{
  "n_kv_head": 10,
  "d_mlp": 1280,
  "positions": "learned",
  "attn_scale": 0.177,
  "bias": "none",
  "init": "uniform",
  "init_std_o": 0.00559,
  "init_std_up": 0.0262,
  "lr_mult_o": 4.0,
  "lr_mult_down": 1.5,
  "beta1": 0.9,
  "schedule": "cos",
  "final_lr_fraction": 0.03,
  "batch_tokens": 65536,
  "steps": 9794
}
MLP neurons of a small language model. Each row is named by its layer, matrix (up: input weights) and neuron, and shows model dimensions 0-191. Each number is 500 + 50 x the weight over its row's rms, rounded and kept within 0 to 999. Numbers have three digits each.
Before each neuron's rows, "fires after" lists the tokens most often just before its 100 highest values on Wikipedia text that the model never trained on.

fires after: " ", " |", "|", "–", " Center"
L8.up201:605522398426441517532613539592510477503558471565438430600500446439487503500533491545457519482460513466381405545461492472514493581514498546472434472480505618393512520471501483536551453500426548514551552531416526564490393528539552525482495456477538558566596462491417463500496506514481500508560536566521512493536448387495502587467591459458541532481437460526535427475483556437459550487497493511534439486411538490535531508491594528494642538623405469499535472435506553557561520497585413478474500512431521501538459563505519430504538490494475536446539404449473511494508478524581586489

fires after: " |"
L8.up715:543588470482563521428508504464565456460543468438566463431485558604517561519420601435488472490523433526408510500349582411553565624532514537530499523487480549531441512529512525586534582558524505530488444429467449556525561459538534581579465451514463560534493451486428584537526504580554532525442540478524394454524533417542440461542452462526604480499536444514448503537481537597477519555502459510479476508481464490470502487461575423485405494469499532356410528555469469488503557439481451431482513456503470511522487558468419604485480498524508452491463439526506527512541588465404492454

fires after: " |", " ", " |\n"
L7.up534:530537529490565430530582470616474465454479488543547460528487626498569512443519489488511497563474541418522468435468572538591452525500499512581524515546466563459571402566560533545640570452513476452486446490453550569494481500457549505553471511443505481487508483502482450537462487466569477532553548550463484460521545573499468548517416465519557486538534504439487460366421611451505475482430444459467525520575568547469445496412485505481494598522460428525540456594563511537448579492473617498509428496476596489523452593494461508463524496430425491557571471551466452487469474582484515495

fires after: " ", " a", "–", " ("
L7.up57:558566436524475476512531511626510558544590450557362507471471581497500502521436454403464563469443536560525414484553501494483475508477545532487502441440546482523480451401439462496490437487421540498496545491515486502506552528513464517521556490481490563471537505397555429408493479481528556519501512477527481548421462500573535480421499488467516470544502491490487480490477551554443525444421529517525478560482461519540417488506534522456497524514454484454413501604429623592551521577462529549604579550504482535530469562520592582553508510467439556521475463505476546585480564473529503495

fires after: " |", "″N", "7", "8", "2", "6"
L3.up806:522514414492500433487583498452579509488504437467501485480545452561508497483542512529463570509480573581395570422505406375577550505469524495449613457454583497529476502463516543516419526501510444456443434390410326593440469551496638406508507442504416519575506537537494439571521524518528527555442433389532529481546513532576538507540584573461547497441457468539460486529547479546545456543559418512507481508457581543449487472572530416452522555577505472525454550549488511532513486508534458472442539398488619420478453365537450533439530461458467488617517607456527458517519482532483571523

fires after: " ", "–", " ("
L7.up922:542502392492435513496612547496528447481542561492433451512435404406444548467520501425407475427558451452513539436528423493440543566538447497541587593536580521571451474513514493530506416572525486397449465604431575521566492527596507527497463567572412495434495461451545599392506559563454494502460543526523515544460478517480503524637581398437541534501535531520512445427508514503582556522430516514556544518509534442545525492459561484507549500420460526528514520523519486442507609550538449455514484447507512426512423543476638447517471546535486523373461461498491559435401509478516504559

fires after: " |", ",", "|", "-"
L8.up872:557503512475529451468575451573631465472512613516488470438499555482499422477520516385423567516459532463498505493526556495518498530505601477514415599593530425566562462469507531524601459390409430519537517472471471436456572481482508413489515545432521515489509496537488506564449490508523516440541505596466447402545491530505488506458511445557439486452488427478501449475545437459502469536463441447516541511571567483427464497545458512436555477489520555523542389545487518569461499474556496478418535462439503507485542465441480568539455490432488504431479609528492505538467410429564502501

fires after: " and", " in", " as"
L2.up901:511568529422491520507391430473506538522544555482514470568521492474485515523556523505461586449466492465547536510471546560602446543566371456537547523522517515533565558409528466595476545521464433444610498565540559533495526510505460495521474605470520495485529451478440455530525498501407490469529513405617509544534455486528508489590506497453462475460500463473598501448471474452495469503440627449535502521508419551562545521457518484498462479505477436445494471500545548488535631541476464548558418485407530478518484479574531403472411534493432423516578502476564489594496467502410388511

fires after: " ", ".", " |", " this"
L7.up1171:575500538588443409539543474550545451618476497511563548582509452433510475477532496480548518580459564450543553508557461460493453443514548411440418566416450528568503504511496555485390600476486539538555485452535529510506496502510509506551562563532562572466465501499543543473548507482579454382527439561487500526514480444485612529474500475476565535526556567551484480485576476472478507517536491482493503533469499576510541390541475602491447436448440509561491432445374520486448491581582403471470544501512500456478413444450533540516441543492545505512552489562498496524487504592493429597

fires after: ".", " and"
L3.up630:502565497530523465461497430529449471476497521585560462543485455481523505446524528476522571505459494491538617457407469551558527557500526427516486465317456612569533544524549490508557513460514607536445508511569509530509495423532581551507528581475507524522483455518467626445423526571460426471515497497538518491460388432549606432510466541465428512413511495535527553404452567598476518400544531512392608546525468557521461530547431460518481503500441532419486560523483476560503548448484459591452487511571472440522528530498484413573501513544438545441476487539476472472467449512512531560

fires after: " United", "20", ".S", "0", " World", " and"
L3.up1120:504554469510593497494451396530559359542488520532556455506479502488507428507570438470529493485544520477501489469440408482604518526549395549407574458582576530489637560502483493490477522507422505445592515515506617425476498384500457477450479426499526475580633530422500506504542533516564566498471583454466538572424465473517394568463533530492547483421549459516542547516534406556451544404449452467526512548556506525421503503537494429498575612441467540532472484460573531488579566510451426539458500555550493625440520513504449509517514512514460479622522426526408440479410426470451504490

fires after: " |", " ", "|", " Set", ";"
L8.up160:577506489409534511411587447458419512458441496451481437476426454487477431531519458608504403508498492579505475521515513501457516485448550395523539551517480503501541490533442460506562532508487411514545497463438482452474537497544488462525573518502445524508438445449449420561541573521502574435564550429569543366525515532512521493455461478569566503507495532546536517427450449529407484521451427488519458454452608393543537480535546410443548534452510535488591497467535571526438492625587637580521381502496454577569495555498479544442588482502445397527467541520482529474463485510443468556

fires after: " ", " (", " \"", ".", ","
L3.up728:495469493457549429513416529461585553594564472499556413503476491468539517469544471537524456506501471547546461446540539524479466502505609540508483460567516514513510448573460505544431516466513450605566461516583487460377512453452498518496501503468512492437560556470530378560410436426433408450470418621427526465489507418575494521442594471515412505424553574441556522558494498475563513483592564484525488530455493596489539473485536612559497555504425477496538467497445524460452482560451568493459390518468538509507598512498540454546429516540463461515579447532469372556519514477476571518

fires after: " ", ".", " over"
L8.up686:541583580530561530462487473590555479457443576595476552546469554452510461513598365562469498432482482427380494539475536611483514502523604519591524546540562445456519464531429523416533544480508555561507473414470483450568455523512502587494550453576554567416505418509348479498421470626477480492487443528497476496528419455534465558460529420568470578504511569496497465582561535454478455418513483444528496532520538529516435495606521466532452517458492575526516531458427536429524449492512508491540395464552440465546441491436544539493472492472540400602549507456496464455450492540449513540

fires after: " the", " The", " Every", " four", " this", " |"
L2.up710:418549548478524559405490526511534494556513489436511480619508522492428464483467543486534499513432448516485523482517546567604519453495440382467416503463422522482470510576510520445504446649517458580531502454527463500470486432474535500452564520581507478443390389569479428483567414534562483554559479477541440549535464499446490431424486451663479567479505518536614422404464491453544536531475501547484530571500535450499493459489510589517501472549499468519472541520427475540370517573555521557452482486511524496444556499502539474465490552596496498425518430504468462534465337463534411480

fires after: " ", " |", "0", "|"
L8.up651:492481589446562547515573420458509474492497551441530464445514571491492534546409488561368472450419496447542490465442508490489556516536533422584514423452469527562491477485495573486489530470519562467487530547457516548475536433540600496480475475554518574471568512450506471546515469551523499501583476544485457541535400445471485568566527443574436477533466451504532499452553437461469543431435478497518403522433510533492503549526390432509530490490402535518395539517473521502494512399450488498585434468410461505488478450481457533432488475471532457592483458500586395411480506456541437587

fires after: " as", " a", " was", " not", " became", " is"
L2.up564:651560562527513493495416500528463572467510442430582482546465471386537478408548497416397476427482484452460524513452528509516495453495397480662543509396500601449477553438495524513483514539448557478470550481583510572516543441488504514479392469486379528487537457407489569500451528498420441521551418537553594594517529542508507454489460504389499473556482515508512483498495453555443499419551461535503442534579580453468556517514467499517544537501482518563469508553535523457526482445495463410532516565442472470485537479607450489436478474587502480494444566486541512526422447492511475493

fires after: "20", "19", " Supporting"
L8.up89:564578459469568521482523427380512517523504413427543472634495576496523454452450545463525591490488542479435471645456487516493489476368553557499468432350543459468438482481455506490484517544425502520474487445441508568540552443500509575549542478495451524591504500506497403512444449493538522518495565582540475579540469479509462488421379563576473439511458421540400421372528428561527491448473596459524396464500473454518530563517445563582584434547489499559464504504540523510505489489506462493482364490401534437534608576561530544576540520571537526465502487536569570435463485516494591489

fires after: " |", ",", " at", "5", " "
L7.up878:455486441561567510482539441488501442435457522511525532505592554425481514408484506514452565497543546479558470445513474498392397438580438399449471502576444451478438423524484513575522582446519470519440455498610539538473448449521453503524446516537404598612488466410496562597562521505526531492407450473477413515504460511484447493593535585548476481545504446536458520531512501558533414491576571535480657520441542500519569520524522619512472468487444566592561532566449396512528539498430471472505603563479507487460516513478586510486514510420404480571496535509532508452490528521530435536

fires after: " |", " ", "1"
L8.up229:535531547509427509478512519451434550435507463499515585381414464560517517518471422533443522439451456455478469525600521501495495500608532582480501436529518422504389539522483463576565540641530531508541501537572565540535425472598356573535603484502533434594523466426552523468488423617482410509492522483553503395439506487458535445492466405442518464477426436510452504507549591467512533510530511513544440561478420463528520521423540375457484482498512572426554449553551468542421560530508481471499497585548496522461544517446422483516534534483489443528508463538529549529439553450486562480

fires after: " ", "4", "3", " Brock"
L8.up756:511458513413482490439530436510515423459492490558460600565544526446533509493540525587494476552467517509455545550521522622516527554498496484559486523538444444467530492581436455488413484477536611557447451575461489538584503438550536454480460468471480388501452412487406480463493512517485582551409517502491460496376488568568568530501562526517497537406605458442536533479501521395516434540567564459332513524544461491451493555533387468542480520573448457585465414439382427466486525521484505529551480538457560516421504445487437491495552547505445509491529473501524546415486551537511466530

fires after: " |"
L8.up463:478495487523535436409473475583554561489453528546478495461561537515551496495447428453552467415561508416522530471500469449536489507407522482517473450571466506493541634567497542512567540567501523574516503473521507564512502470501595630512492500466548419575547550456497470479490473501514513503506437446498475491463497460556449575444508473517591493499457473568451537536574538546457545566457489498499459622405503452549520598583496525517524471497494525468490576643465434472455383630465493436474525483505390416501505478491508462557481411493618466487468543436525500454468512517383561502

fires after: " ", " on", " |"
L8.up580:482459481501512493428502506429484444640514463470452531491477554614500486440503441503486422454581526436481547556395563476411493491526553471473563542533444475544513532490446518469546418587514489506496439542489415498570460536464457551562489455398476464458478577470444490484499439576448547494347570555438553476459464511486450583540447502460433478478517464491504428558510473521500471530472455544485402494545452470423471499511497513520506470476467527591484542589471484538608567500438570500431490418544479514443572526457455488473590531635593495508514563505465458452539530378504491456

fires after: " |", " ", "1", "5", "2"
L8.up989:495488517641473531462475574486463447556422600484530563530521428501454487527502433468356496535527469501495417504449493461544465532424549502566523556536422608374482544430567497508494608561551539480484576523494531470572464433489567491541576457556535551557517501427578582525459553514583447490445507506494484555511516474504509463454509541506445547573470530552457430466477496508448518478515546507419528562447586543497464459496501445583525499553426543489491588552384607447501551541514356465497458429460443479556442399548566529483455541550533469492469397491621525416534427472517557485

fires after: "19", "20", "ug", "-", ")"
L3.up616:516440515534432499560499467449538547516424549538583479469501561528515499483482512529428621604409534451507456463509496607505470500365528491533489447439491374454449458509461506471578503527489526442581433464438533451475528533452508428491562554531503516462488489526462464518516480460570564553509457549474515463460519598482482408425555554406517526437496428516512454481494564544518500574500559454614438493468600528476519504488505516491525560503483466428536567432479467507481440527421438413474426513444480580539449579514466535417438420498463492559528510487425482511454530480482436530

fires after: "19", "20", "00", " COVID", "18", "87"
L3.up831:468533510575501537418575547532461459594501408507578447522530493439496556467527460452398593448458567502507496467517611475519605476462505547572510497547440457511471511515516523463546456504457471527503515546428529451474534470528482495451407420458394504508537531472539436549507533535501546471448510516573562409435532564453558504425472502551488507505550406552549408458465516422482401468555522477491431457507505474427481511482479558440578479581532495408416555546519463592574545452510493473459441514576500597485491549487434500493536450499479560508594457420482485440553404561508558552

fires after: " ", " |", " from", "2", " in"
L3.up900:523490542546612573476467492536412484423596504513488458540549537512462477461454447449581528599493488406439444526487483580477518494556517490381509602490458535458472499441534505581504449496567519448444501445494570479469454447513574493519516545492563545446568450506428501503471565478598471444454555532541483512454497532642505505505565540477527497456577518499475516497463417529508535504514513471527557505519442559536559484450421472501457520424556596487480575486533582349510493523427465442579565428482531445430509424491592472641390444523446579496564481525506535598489450546475491518

fires after: " ", "–", " (", "|", "19"
L8.up299:532438541576484474475442390480459463547564367459519507541515444359532478511484541472508432585599511529436478549525484467519497488530474535519489452419455553520447582518452535498601409479504510526490495463445487532516492521545430522659495400518406479583596493471459508505520403487552549543551610481482463529524494568476528519445560528545545446549467484554582388505523523400441557557446541488492535464541586492554510465475538523535462446507557487403465460427538589603548557468568579541524424516444467535477427472517485421493481468578497571461512464539589492476482427499518455481